Weights of a small GPT-style language model, trained from scratch on English Wikipedia.
Size: 14 layers, 5 heads of 32, MLP 960 GELU, vocabulary 512, 5.93M parameters.
MLP neurons of a small language model. Each row is named by its layer, matrix (down: output weights) and neuron, and shows model dimensions 16-143. Each number is 200 + 20 x the weight over its row's rms, rounded and kept within 0 to 999.
After each neuron's rows, "fires before" lists the tokens most often just after its 100 highest values on Wikipedia text that the model never trained on.

L2.down826,235,210,213,190,191,172,220,203,211,194,193,202,201,155,195,209,234,219,154,161,189,202,199,241,213,204,217,214,180,212,189,182,225,198,209,248,197,206,198,152,180,181,212,198,211,210,186,211,182,224,202,172,194,198,204,211,192,177,213,239,194,221,219,211,220,223,208,189,194,190,188,193,178,211,219,196,173,188,244,193,178,214,163,193,159,196,216,178,211,218,175,172,225,222,213,191,179,218,192,208,239,207,195,211,225,183,204,229,159,178,200,215,209,205,181,189,211,221,200,180,208,204,180,223,250,216,207,216
fires before: "ic", " C", " of", " ("

L5.down774,200,163,158,184,199,201,175,188,239,214,208,190,203,181,180,194,211,223,204,187,232,209,210,210,148,162,197,192,234,196,175,212,189,187,196,210,212,213,207,215,182,208,236,223,229,241,226,195,164,210,185,184,211,226,222,180,192,182,199,204,178,222,239,210,217,172,190,193,175,158,209,201,193,218,223,224,203,160,174,189,221,177,203,190,223,204,209,188,205,169,222,193,198,232,188,200,201,198,205,192,206,203,205,229,194,243,199,196,197,210,183,210,191,163,213,198,210,161,198,206,180,231,205,159,209,185,186,197
fires before: " ", " of", "s"

L11.down228,242,201,184,213,215,181,180,200,194,213,195,236,210,186,228,227,190,211,157,212,209,225,200,165,198,212,168,206,186,225,199,185,168,201,195,231,177,198,181,213,220,177,200,179,202,183,204,175,160,211,212,225,241,212,170,222,209,174,212,189,241,191,205,214,204,166,185,172,197,159,187,216,217,200,166,190,230,252,167,201,195,194,179,216,221,196,215,166,201,197,215,191,183,185,219,181,227,221,185,194,195,177,187,166,214,229,195,187,218,202,186,185,221,200,189,220,177,191,192,188,177,220,212,229,187,223,193,230
fires before: "e", "ou", "ow", "and", "ion", "le"

L4.down4,207,208,218,199,207,199,187,211,166,210,204,138,210,177,203,179,220,171,184,212,199,203,168,194,190,167,190,222,222,214,177,189,183,172,208,182,191,203,202,199,174,189,244,179,229,179,201,213,219,218,212,202,168,202,193,199,167,215,206,197,234,199,194,208,244,211,235,213,164,198,206,224,203,230,161,232,194,198,174,250,198,212,188,206,222,194,188,247,184,184,241,217,178,215,175,163,212,219,186,212,191,200,184,181,203,184,209,211,202,198,187,191,172,189,165,212,202,203,210,242,199,192,203,201,199,191,196,209
fires before: " ", " he", " the", " a"

L3.down771,196,192,229,180,192,263,194,184,186,201,229,192,155,180,174,217,183,212,212,208,205,208,204,203,187,222,202,194,180,193,215,197,200,153,150,195,189,219,218,217,185,199,202,204,206,194,213,203,204,173,213,210,202,187,167,201,176,201,211,184,214,230,203,195,241,167,170,195,213,210,200,185,186,213,239,211,214,218,184,186,183,219,233,218,200,189,209,214,204,190,198,191,193,222,206,229,197,181,178,204,203,202,195,219,202,195,194,202,202,204,191,202,204,179,238,185,177,235,196,201,231,173,181,194,181,219,205,221
fires before: "p", "t", "b", "d", "ver", "c"

L4.down343,224,205,208,194,206,245,197,190,207,183,190,179,205,205,160,175,176,197,210,185,180,180,189,212,220,194,175,203,194,196,203,218,201,199,169,184,211,199,235,196,228,214,173,143,216,190,232,165,226,188,227,187,161,220,208,247,156,190,188,228,208,217,186,212,185,203,207,198,193,186,223,193,194,195,245,222,195,182,218,226,180,226,202,216,180,196,223,207,215,170,162,224,185,179,217,174,212,199,211,204,203,184,201,200,235,207,214,164,187,222,193,166,215,185,244,213,198,204,188,170,222,198,187,200,191,207,232,221
fires before: "c", "le", "t", "m", "p", "l"

L7.down765,200,220,200,195,228,195,197,217,226,202,216,228,208,246,212,188,213,211,211,167,226,169,200,213,208,215,170,194,201,222,234,188,189,172,209,201,227,195,195,194,238,196,200,166,153,178,203,211,189,226,190,197,205,209,205,226,228,214,206,211,191,179,201,194,165,187,186,180,196,159,165,206,158,196,236,194,185,229,216,194,209,213,207,212,191,183,180,215,219,217,194,193,195,203,176,225,187,208,210,175,225,220,175,186,188,203,213,219,195,204,203,203,208,212,220,201,199,214,160,184,158,205,199,232,178,175,193,181
fires before: "s", "v", "c", ".", ","

L11.down479,196,201,191,196,172,204,198,196,223,218,185,217,172,189,203,182,204,177,172,180,217,204,185,179,192,218,210,190,235,232,175,185,226,196,201,188,185,199,206,197,236,240,169,169,223,224,177,223,210,242,199,195,191,207,220,190,225,198,212,192,200,201,184,199,197,227,184,214,166,186,224,221,183,196,191,231,217,210,239,202,195,189,202,216,185,189,188,210,215,208,176,160,231,177,199,186,190,224,191,157,184,194,203,199,166,207,193,201,241,194,217,190,173,201,183,233,184,189,151,190,209,185,154,188,216,168,213,204
fires before: "r", ",", "ud", " |", "in"

L5.down137,217,200,204,189,181,214,212,211,226,207,190,171,213,191,234,202,160,195,227,256,189,194,187,182,187,181,200,190,195,210,215,209,217,176,207,199,213,212,206,204,218,209,217,175,176,196,174,236,181,217,204,201,202,198,204,176,200,206,198,184,227,194,203,213,239,197,190,200,257,219,142,200,193,227,166,186,168,207,179,196,176,181,192,215,196,204,205,182,197,150,194,196,171,197,206,195,198,219,196,211,194,200,212,229,205,208,164,220,210,214,219,168,193,222,200,181,190,194,203,193,209,206,170,212,147,234,213,212
fires before: " |", "5", "0", "1", "4"

L11.down953,221,191,164,225,222,173,231,200,163,229,189,192,219,199,199,199,197,206,179,192,186,228,222,202,181,180,194,188,197,192,184,196,167,188,182,210,224,198,207,189,210,158,231,205,194,226,184,198,176,207,210,211,215,203,212,184,192,176,215,210,194,166,191,169,222,187,242,210,232,189,211,243,162,185,214,207,233,203,169,217,221,192,184,238,257,211,168,248,203,196,219,210,185,200,184,168,192,207,201,222,204,206,174,197,198,205,217,176,189,188,210,209,214,200,174,187,228,201,231,192,180,231,215,197,229,200,163,168
fires before: "e", "n", "z", "gh", "g", "et"

L7.down645,234,213,182,195,211,196,247,181,200,183,201,172,200,176,209,191,160,196,218,206,200,205,227,164,202,184,197,175,210,211,186,195,210,186,187,208,195,229,187,194,185,208,188,203,215,172,200,186,186,234,204,164,197,220,201,208,192,193,211,153,189,189,246,209,203,188,228,224,177,236,194,183,208,170,179,185,220,193,180,211,212,225,228,225,210,171,225,214,203,157,206,208,238,228,168,195,216,219,228,236,199,191,174,203,187,172,212,196,217,165,208,172,223,210,205,237,212,221,201,202,215,153,238,206,170,230,157,188
fires before: " ", "d", "t", "id"

L11.down523,209,187,189,182,195,217,211,168,165,191,212,222,204,197,211,226,221,207,179,210,203,221,181,224,183,201,202,203,212,201,243,183,163,204,227,208,210,180,191,231,199,172,199,204,214,223,182,178,209,164,198,171,252,200,202,183,221,191,189,206,219,204,188,184,219,213,196,218,190,185,191,196,167,214,215,197,195,208,202,195,190,219,171,216,220,213,197,189,193,207,205,185,200,187,211,183,233,224,200,199,140,159,173,203,181,177,210,218,205,196,206,193,179,196,179,196,191,170,173,207,198,224,212,224,191,228,197,171
fires before: "e", "g", "u", " A", "n", "ow"

L4.down596,196,217,208,181,213,220,218,200,187,189,245,182,155,201,196,232,202,223,205,225,227,230,221,226,226,236,239,184,229,172,239,179,193,196,175,208,186,181,198,201,188,226,220,188,236,198,183,190,182,205,168,241,217,189,203,251,191,164,183,165,218,201,203,178,180,217,187,196,192,226,209,198,180,218,202,207,189,220,193,171,215,209,207,190,172,196,206,212,215,186,187,198,205,219,215,197,199,201,170,152,154,202,209,187,210,189,189,197,226,197,209,181,187,160,206,199,188,197,174,201,221,171,195,193,194,201,161,227
fires before: "t", "ver", "p", "b", "ut", "c"

L11.down633,183,210,202,212,213,210,196,194,208,242,171,202,187,193,204,211,224,202,217,211,192,201,182,183,231,199,220,185,137,167,187,197,209,223,213,221,186,207,178,239,200,224,162,205,210,199,190,175,168,171,213,186,185,251,218,195,195,218,229,197,161,193,237,214,163,202,214,174,196,179,189,189,223,177,200,185,216,176,194,207,234,203,194,208,167,250,196,226,173,195,192,206,214,231,210,186,215,213,193,181,175,206,235,243,206,189,197,208,217,189,192,189,200,203,196,214,195,182,216,188,162,220,178,212,229,173,179,188
fires before: "t", "h", "g", "er", "i", "es"

L2.down603,209,197,197,195,202,193,205,176,206,236,175,209,246,215,224,184,213,212,216,188,235,226,175,228,191,188,176,223,229,194,205,192,210,195,225,178,222,201,194,215,236,204,186,213,196,192,211,212,214,174,205,193,196,210,200,176,207,199,173,190,254,201,160,223,228,180,200,212,196,204,199,196,224,176,192,225,214,182,179,178,250,197,215,201,189,227,187,217,191,182,218,219,194,204,206,214,208,215,175,197,212,178,198,194,184,182,210,210,223,198,208,201,222,173,202,224,230,170,228,218,176,222,182,201,163,179,211,205
fires before: " ", " of", "t", "al", "g", "4"

L4.down264,226,222,211,170,179,203,208,165,202,185,233,174,213,172,203,201,196,173,173,173,219,202,194,196,174,184,178,223,197,170,225,178,218,162,188,163,174,176,204,223,160,175,254,222,235,165,243,194,193,214,187,193,206,154,188,206,180,212,184,223,225,179,209,189,232,207,221,219,199,226,205,211,177,191,185,221,183,208,203,233,212,204,184,220,204,184,182,227,188,182,224,241,191,199,189,184,220,206,212,211,193,196,189,182,213,185,204,242,181,188,213,210,204,212,215,198,199,217,203,232,206,189,188,191,182,197,187,219
fires before: " ", " the", " he"

L4.down845,255,228,187,186,187,192,223,164,180,188,234,140,189,208,231,204,211,206,186,200,193,171,193,184,213,174,202,200,199,204,182,198,215,203,185,200,212,196,198,154,161,211,235,192,215,208,185,178,175,206,226,221,185,190,176,196,196,200,191,190,208,199,187,208,188,170,220,203,211,168,198,192,187,203,232,165,197,200,212,213,191,251,194,230,201,215,218,188,219,172,177,233,200,230,204,200,234,194,223,218,206,230,214,203,199,215,230,199,240,179,187,192,200,194,232,197,160,201,242,191,193,198,203,204,176,243,176,228
fires before: " ", "ter", " the", "t", " of", "st"

L3.down887,187,229,200,237,197,203,212,187,159,220,180,212,213,198,203,212,211,215,211,201,207,220,203,222,251,188,174,196,195,212,183,198,196,169,220,233,214,226,207,206,239,175,161,228,214,179,225,197,188,191,217,202,213,199,220,202,205,203,191,199,208,214,188,183,220,244,178,212,183,200,207,229,193,190,184,197,221,188,204,196,226,202,222,216,226,200,219,203,194,192,243,217,215,187,211,235,174,200,156,193,200,194,189,178,180,178,199,197,242,209,191,216,188,209,191,172,221,206,217,178,153,219,183,217,223,217,189,161
fires before: "t", " ", "g", " of", "al"

L2.down173,226,212,191,179,190,139,191,205,199,207,198,173,195,183,184,200,224,203,164,159,173,208,204,206,182,209,241,192,179,196,177,189,221,184,229,214,182,208,206,174,193,177,213,201,209,223,207,140,199,198,192,197,192,213,194,223,220,221,222,220,179,231,215,200,177,187,215,186,168,205,203,192,205,200,212,201,186,158,227,216,184,207,147,184,177,197,211,172,237,224,168,176,185,189,209,165,190,208,208,223,237,209,188,200,229,183,186,202,157,198,178,207,193,187,205,232,217,221,192,194,208,205,191,221,229,207,193,222
fires before: "ic", " C", " of", " P", " (", "c"

L5.down903,168,211,173,196,174,177,163,145,199,209,200,209,205,204,202,218,190,213,190,208,216,193,218,200,216,184,173,206,214,175,203,252,229,166,198,208,183,181,181,201,200,204,198,210,196,186,215,180,188,142,207,202,220,218,224,178,186,177,178,201,219,184,170,201,219,209,219,184,177,188,189,183,165,196,199,218,194,188,192,218,231,177,166,174,212,196,176,198,198,202,234,189,200,219,167,187,215,220,190,201,207,166,197,181,174,234,223,163,214,200,199,215,177,210,217,190,195,211,218,225,197,224,189,207,200,201,204,198
fires before: "t", " ", "g", " of", "al", "n"

L7.down108,193,228,164,195,235,193,185,194,216,190,179,197,200,221,177,224,198,202,179,207,223,193,207,223,247,235,196,214,220,140,209,177,196,204,184,162,202,191,241,203,195,188,189,159,223,211,197,198,202,197,225,191,204,207,195,204,170,194,189,223,166,200,198,171,198,212,192,250,205,173,218,204,221,190,212,193,183,188,213,189,199,199,194,182,188,198,214,200,198,191,174,176,229,186,184,231,193,158,175,200,206,215,189,183,211,233,237,177,200,190,178,200,181,190,201,152,220,208,213,207,182,243,194,188,197,220,196,230
fires before: "n", "re", "d", "t", " a"

L3.down723,205,197,203,183,207,203,194,200,189,166,222,189,180,185,215,208,211,222,198,162,204,178,178,185,196,206,201,171,193,170,195,205,223,198,222,210,198,166,189,200,192,193,202,202,197,224,163,186,210,222,177,188,224,188,182,230,234,217,218,173,190,174,188,182,198,229,216,164,167,220,245,206,189,235,189,220,206,188,197,188,168,214,158,177,213,185,176,188,210,218,211,201,211,205,211,166,221,208,252,201,208,191,184,207,185,207,215,230,199,229,192,224,201,223,190,223,175,183,233,203,166,219,226,190,210,225,198,198
fires before: " ", "ic", " the", "00", " and"

L3.down113,197,206,199,189,198,228,182,190,187,220,167,187,230,202,155,210,204,178,197,185,163,221,194,212,202,171,189,224,164,211,191,179,189,129,199,214,218,221,203,228,205,195,221,198,225,179,186,220,208,181,215,223,207,205,208,181,212,185,225,173,207,206,215,164,253,175,187,197,202,186,227,227,222,216,191,207,176,213,180,234,197,201,217,185,209,232,207,208,180,211,211,237,179,193,186,188,215,195,216,203,209,202,221,201,151,203,181,222,192,176,181,201,175,219,174,167,220,178,207,219,202,237,180,189,196,209,219,182
fires before: " ", " the", " he", " a", " and"

L6.down772,198,224,185,215,208,236,204,201,220,235,213,219,201,188,154,177,219,156,207,206,181,191,161,190,216,200,199,190,185,191,209,180,206,185,215,190,184,221,170,193,217,203,189,191,190,188,216,216,221,166,204,235,160,188,192,200,186,161,227,181,210,173,203,172,207,176,184,236,150,203,196,188,184,221,185,172,182,215,241,193,209,195,211,181,194,206,200,217,217,200,255,238,172,224,172,193,189,185,221,210,186,217,197,208,211,195,184,179,168,198,170,253,192,181,192,214,203,171,206,191,172,179,217,218,239,227,206,210
fires before: "as", "est", "mer", "ol", "t", " w"

L5.down521,224,208,204,168,169,218,213,228,222,209,201,221,179,213,245,225,190,197,205,216,199,179,184,197,193,204,216,208,146,192,215,193,208,163,179,175,193,176,218,212,215,204,198,199,178,175,175,247,210,191,202,215,209,179,203,175,208,207,197,198,212,214,216,196,241,197,205,217,239,200,145,208,209,207,187,182,179,196,164,201,201,172,195,198,207,185,197,169,205,190,195,167,170,197,240,213,164,224,182,187,209,185,208,252,195,204,211,213,203,212,205,186,179,192,239,199,226,191,206,198,216,158,174,199,179,207,206,210
fires before: "%", "0", "5", "1"

L7.down795,174,201,191,190,183,202,206,204,211,147,181,225,211,181,211,171,206,218,197,217,203,213,181,226,154,222,200,183,206,180,195,190,207,186,205,172,194,215,206,195,184,214,208,190,225,218,202,174,207,239,207,227,219,248,202,212,234,189,262,217,179,200,210,207,212,203,189,182,220,221,159,251,203,237,197,170,199,194,216,214,200,199,136,197,200,244,175,191,177,217,157,223,168,208,214,207,191,192,167,172,206,185,195,185,180,228,199,216,201,212,196,184,201,191,186,191,192,199,191,211,215,161,179,220,182,214,187,180
fires before: " ", "o", " the"

L3.down769,227,206,205,168,188,247,221,176,184,201,210,189,164,193,216,230,208,200,198,204,223,179,210,190,225,186,213,186,193,215,212,202,189,165,177,228,211,194,204,190,158,184,198,212,225,210,218,191,192,185,219,209,200,188,225,218,209,191,199,155,217,213,232,181,235,206,194,212,198,207,196,176,184,176,223,204,194,200,208,194,194,229,172,214,183,186,226,221,200,188,211,206,199,201,220,227,219,195,199,193,184,189,202,186,207,191,161,191,212,186,210,190,207,173,222,199,176,220,226,195,236,163,200,176,186,210,198,228
fires before: "t", "ver", "p", "ut", "b"

L5.down601,198,211,212,183,149,202,164,204,192,166,174,178,203,169,209,188,198,241,195,192,223,187,211,200,190,199,219,198,237,230,163,191,218,223,223,179,246,216,188,227,207,178,183,208,165,193,167,208,198,222,209,185,218,229,192,165,173,216,221,221,185,210,177,218,204,196,209,180,214,211,208,206,228,212,218,198,212,200,195,206,189,209,209,185,182,212,174,201,158,196,213,238,193,187,217,204,175,254,172,230,222,163,174,218,178,187,201,209,214,248,216,194,216,221,163,194,165,186,195,216,201,215,169,161,185,231,232,178
fires before: "9", "8", "d", "ig", "98"

L3.down675,223,206,204,209,188,231,198,176,219,196,191,195,195,174,178,236,215,211,211,204,221,189,207,203,222,191,240,241,142,208,213,217,201,187,205,221,181,183,185,204,188,219,185,209,195,180,210,174,215,205,179,218,235,237,205,227,223,226,205,171,215,182,224,183,225,176,182,164,209,204,184,212,172,164,237,194,227,218,223,180,192,161,231,165,224,233,205,218,187,199,206,217,187,190,171,187,193,156,221,185,217,212,192,198,169,179,209,174,200,215,207,190,211,171,179,207,199,188,200,232,169,212,180,196,198,165,192,178
fires before: " ", "t", " of", "g", "a"

L3.down803,185,214,170,190,221,220,188,205,220,218,198,227,212,211,209,182,197,196,225,190,183,188,206,208,238,178,200,198,221,195,209,170,166,197,207,201,205,189,226,197,194,212,202,169,207,192,225,201,195,230,177,222,182,236,171,216,192,193,223,181,177,216,203,164,233,215,152,216,167,212,182,194,234,223,202,201,153,178,227,212,181,175,186,190,220,166,204,210,198,177,203,202,251,210,186,200,164,211,186,141,223,194,175,176,183,206,188,223,224,217,196,188,206,198,209,180,180,194,190,205,180,203,219,188,195,223,225,213
fires before: " the", "t", " a", " B"

L5.down725,172,237,190,180,179,189,191,191,208,201,200,202,191,237,187,191,188,198,228,195,234,231,226,167,197,204,198,212,211,203,170,227,190,184,160,188,191,183,187,249,212,184,197,173,222,203,213,152,184,172,209,206,187,203,204,176,203,190,186,185,185,206,187,173,237,184,214,205,167,209,203,204,219,241,208,231,227,156,217,209,215,172,222,164,186,197,176,195,218,170,244,214,218,191,210,189,196,220,181,193,207,197,207,215,181,214,224,224,221,180,204,205,200,221,203,238,185,192,211,200,234,228,204,184,222,222,195,212
fires before: " ", " of", " a", " the"

L2.down319,194,220,188,175,216,236,196,209,203,193,222,204,189,193,199,183,165,202,241,223,181,162,218,246,224,181,192,199,189,203,223,191,169,171,148,182,218,206,235,173,183,218,189,205,223,189,189,194,184,215,179,222,173,196,185,230,192,184,208,179,198,201,207,195,242,168,155,202,192,212,178,169,217,234,212,215,195,188,221,249,211,212,211,181,176,207,215,171,212,181,203,220,208,201,207,187,182,202,181,160,192,194,199,197,199,197,222,198,214,207,189,199,193,222,213,176,184,207,204,196,204,198,188,192,187,242,207,220
fires before: "d", "v", "p", "g", "b"

L5.down612,207,213,180,204,219,217,217,157,192,201,215,202,223,231,177,199,228,202,175,180,196,175,172,197,187,172,213,189,189,221,235,215,192,143,180,178,189,215,223,186,209,198,207,206,180,213,167,233,225,177,202,227,189,179,194,191,197,194,241,202,203,230,199,208,216,197,157,200,199,172,219,197,198,178,189,202,179,192,221,230,235,204,207,208,183,199,187,197,199,227,179,221,191,205,214,214,174,177,227,221,218,215,211,241,203,170,200,190,160,194,166,226,197,207,233,209,213,124,241,196,197,193,202,183,169,218,200,210
fires before: "ers", "est", "ent", "ol", "id"

L4.down500,200,208,206,143,222,166,178,237,164,226,175,219,222,197,196,200,205,202,225,196,173,211,195,169,209,188,239,204,206,180,187,189,207,204,220,194,183,194,219,200,196,203,175,179,244,197,222,217,197,201,238,231,200,232,165,244,199,205,185,162,177,230,215,213,207,165,194,205,201,207,237,201,223,196,220,190,194,215,205,210,184,213,216,215,201,192,237,174,207,207,180,202,188,178,238,203,159,194,208,217,162,210,218,214,218,204,195,174,208,209,194,173,242,199,212,216,231,207,186,193,164,180,163,170,198,213,200,204
fires before: "ic", " of", " C", "c", " (", " P"

L3.down321,221,205,158,191,215,196,209,197,209,186,169,206,244,181,204,218,220,202,204,230,194,210,231,182,212,201,196,224,203,198,222,181,211,195,192,226,179,198,215,206,214,205,218,203,175,182,237,200,207,155,213,198,184,226,182,227,222,211,205,204,179,185,183,177,170,155,175,178,191,195,164,218,149,177,202,234,186,205,232,171,180,215,221,197,147,212,190,190,211,195,220,228,192,194,210,188,163,194,205,214,166,193,189,226,200,204,191,190,194,208,192,197,234,185,192,198,227,242,195,170,159,218,178,191,206,212,212,230
fires before: " ", " of"

L7.down191,218,197,189,219,232,196,161,203,189,165,175,181,212,179,193,164,201,188,204,207,220,171,170,217,212,208,188,204,207,207,196,212,205,183,187,187,180,205,227,207,208,190,189,164,204,218,214,165,203,189,224,220,221,208,182,178,182,186,225,208,175,169,159,194,210,218,186,166,190,178,215,207,198,210,195,191,195,230,195,184,183,194,158,218,221,209,197,210,201,220,178,253,180,191,197,208,201,206,181,165,204,191,196,227,229,228,199,209,164,240,181,196,227,171,209,177,164,218,186,210,177,256,246,205,175,220,213,179
fires before: "o", "p", " the", "w", "og"

L2.down853,171,197,262,208,194,186,220,212,189,190,204,206,212,194,209,223,168,210,226,213,205,206,242,192,227,213,225,167,225,210,159,201,212,212,201,194,216,240,177,161,223,207,201,195,178,219,194,242,199,213,192,191,184,158,214,206,190,181,207,163,190,195,159,194,224,196,212,239,191,200,200,197,193,190,210,197,201,204,180,247,181,222,242,199,220,201,175,213,164,181,186,184,212,192,176,197,198,199,186,207,197,221,166,208,198,219,209,192,212,217,207,205,176,187,218,179,193,196,223,209,155,181,204,213,166,199,186,199
fires before: "t", "ts", "w", "ly", "b"

L7.down264,183,221,211,194,181,166,205,179,188,167,206,198,173,250,174,198,201,205,192,215,209,172,221,200,176,219,192,185,239,209,212,176,218,212,169,218,202,189,206,171,210,168,223,166,194,205,191,215,191,207,177,188,183,196,186,237,204,199,209,202,190,173,176,180,191,223,192,196,200,180,181,224,207,254,200,215,245,210,230,195,180,189,193,224,227,181,205,182,192,192,181,195,237,184,222,212,154,156,196,177,234,222,214,204,159,226,202,211,168,198,200,186,189,191,234,220,210,166,228,179,212,211,185,195,218,157,215,200
fires before: ",", " |", "\n", ".", " and", " "

L2.down201,145,182,246,190,205,198,172,213,193,195,229,196,223,201,198,217,201,199,230,191,214,207,196,246,216,211,206,155,204,218,168,199,206,207,219,179,223,240,188,149,205,203,191,202,205,214,193,215,198,196,220,181,177,170,218,217,235,190,198,172,199,220,180,196,215,242,214,210,203,206,182,184,207,190,227,203,184,193,197,222,162,201,194,209,229,211,192,228,178,213,177,203,217,192,197,189,224,200,197,191,194,212,170,177,197,226,226,206,224,216,219,203,167,178,179,184,181,183,219,202,222,191,205,199,172,222,189,169
fires before: "t", "ts", "w", "b", "l", "ly"

L5.down602,211,206,208,212,148,179,184,217,194,200,170,185,227,219,175,173,156,191,202,220,200,231,236,195,163,172,181,194,195,209,223,208,203,197,213,182,230,189,219,179,241,230,184,197,173,189,180,209,138,180,170,205,212,210,187,187,189,197,188,202,238,211,185,210,218,166,187,192,188,208,199,213,231,200,208,211,184,206,132,219,191,190,230,161,196,226,195,194,179,205,198,208,218,243,187,188,179,221,195,207,217,198,200,201,190,188,175,231,214,195,201,194,212,201,210,203,222,193,231,217,199,195,205,196,206,194,227,191
fires before: "9", " of", "8", "98"

L7.down881,192,226,165,204,196,182,177,204,212,149,229,213,229,198,183,170,210,226,202,207,230,195,190,222,201,203,209,181,226,198,183,210,203,185,210,198,161,192,199,213,223,174,218,179,213,203,204,193,210,211,210,238,198,195,206,194,205,233,236,169,181,191,203,216,221,227,176,200,160,231,202,204,210,222,203,176,172,196,180,174,159,205,172,209,217,227,190,225,160,186,186,188,183,198,230,194,202,224,204,203,198,186,218,190,159,209,175,230,181,207,231,177,207,200,190,222,199,198,193,183,180,207,209,213,168,162,202,175
fires before: "o", "is", " ", "at", " the"

L2.down491,183,198,191,161,219,247,188,197,214,212,214,210,203,193,192,160,192,209,247,214,192,185,227,237,222,188,194,201,195,203,229,195,175,170,153,183,211,208,231,180,188,214,203,210,225,180,189,194,188,211,166,231,169,193,183,214,196,183,215,168,198,185,191,212,239,183,158,195,186,205,173,176,226,235,208,209,182,199,213,244,196,199,208,180,181,194,206,189,216,215,217,215,195,213,194,189,182,197,188,161,203,202,199,198,183,182,205,215,223,202,180,211,197,221,197,176,190,216,196,189,189,202,185,189,191,231,220,215
fires before: " the", "t", "v", "d", "g"

L3.down882,215,236,202,206,175,152,198,239,186,208,209,216,169,186,219,214,191,213,191,209,208,206,200,164,174,198,215,187,206,195,200,170,221,178,194,219,208,252,212,181,219,195,213,183,200,211,207,197,224,196,200,228,191,215,190,199,193,225,225,195,200,217,191,207,202,181,212,190,204,202,209,206,194,172,235,181,174,181,197,215,209,193,219,218,176,204,183,178,199,197,174,206,197,180,215,243,145,208,215,205,206,223,156,208,207,188,175,176,160,212,188,238,215,188,198,217,206,222,230,166,160,209,190,185,216,179,184,216
fires before: "ic", " of", " C", " (", "c", " P"

L2.down193,197,203,216,176,198,240,212,201,184,187,202,186,184,210,194,189,189,190,205,198,189,180,208,225,195,200,179,180,176,192,190,204,202,212,146,198,222,193,239,206,218,237,183,200,213,198,190,203,230,187,222,195,194,190,193,230,155,207,192,201,191,206,198,182,203,181,179,220,194,202,193,194,210,205,229,207,202,209,185,215,171,224,223,209,201,223,204,203,215,166,203,208,211,197,203,211,226,230,208,208,204,173,205,240,231,193,203,178,191,211,193,183,188,194,218,207,187,187,201,179,215,199,176,186,175,218,217,240
fires before: "d", "v", "p", "b", "c", "g"

L4.down71,202,223,205,227,178,198,217,227,141,232,224,207,160,219,215,193,229,214,186,186,194,200,178,197,205,187,231,147,227,215,222,197,180,209,205,179,221,227,181,191,201,183,197,195,187,195,200,228,201,209,135,189,200,179,184,186,197,212,215,228,198,218,212,193,207,189,201,184,211,180,199,213,224,213,215,141,183,225,184,202,196,267,215,210,190,194,220,200,207,180,171,178,191,216,214,236,171,197,207,184,202,234,173,209,191,194,174,248,184,223,211,219,203,194,193,203,221,188,236,180,201,216,198,208,210,202,202,200
fires before: "|---|---", "|", "|---", " ", ".", "S"

L11.down901,258,205,188,199,213,198,202,221,247,165,187,213,197,185,214,210,196,230,198,228,222,209,180,193,202,215,190,196,218,226,182,190,204,239,210,200,222,191,218,169,173,193,182,197,198,193,191,187,177,231,180,192,173,197,177,221,194,219,186,229,212,170,204,208,193,182,229,165,190,196,187,204,215,205,222,238,172,223,207,219,219,229,182,207,206,221,150,177,196,200,222,167,198,227,247,197,215,205,202,234,182,176,172,158,202,173,192,199,230,210,218,186,186,179,179,219,168,194,222,200,188,228,206,210,168,193,203,204
fires before: "ion", "ow", "y", "m", "it", "ard"

L2.down584,203,249,238,186,169,183,193,198,204,203,185,212,169,195,188,235,208,234,191,228,199,181,221,139,225,210,228,183,204,181,196,182,216,197,190,230,212,221,186,159,222,197,221,168,209,203,186,210,224,200,188,221,197,185,180,178,211,184,221,206,185,206,205,189,211,181,200,225,210,196,234,203,193,187,226,185,191,208,234,201,187,200,240,213,204,186,173,188,199,228,193,190,201,173,213,208,164,205,226,193,200,200,188,216,202,209,181,178,183,247,180,216,220,197,182,196,189,213,207,194,166,186,173,177,218,203,189,200
fires before: " ", " of", ","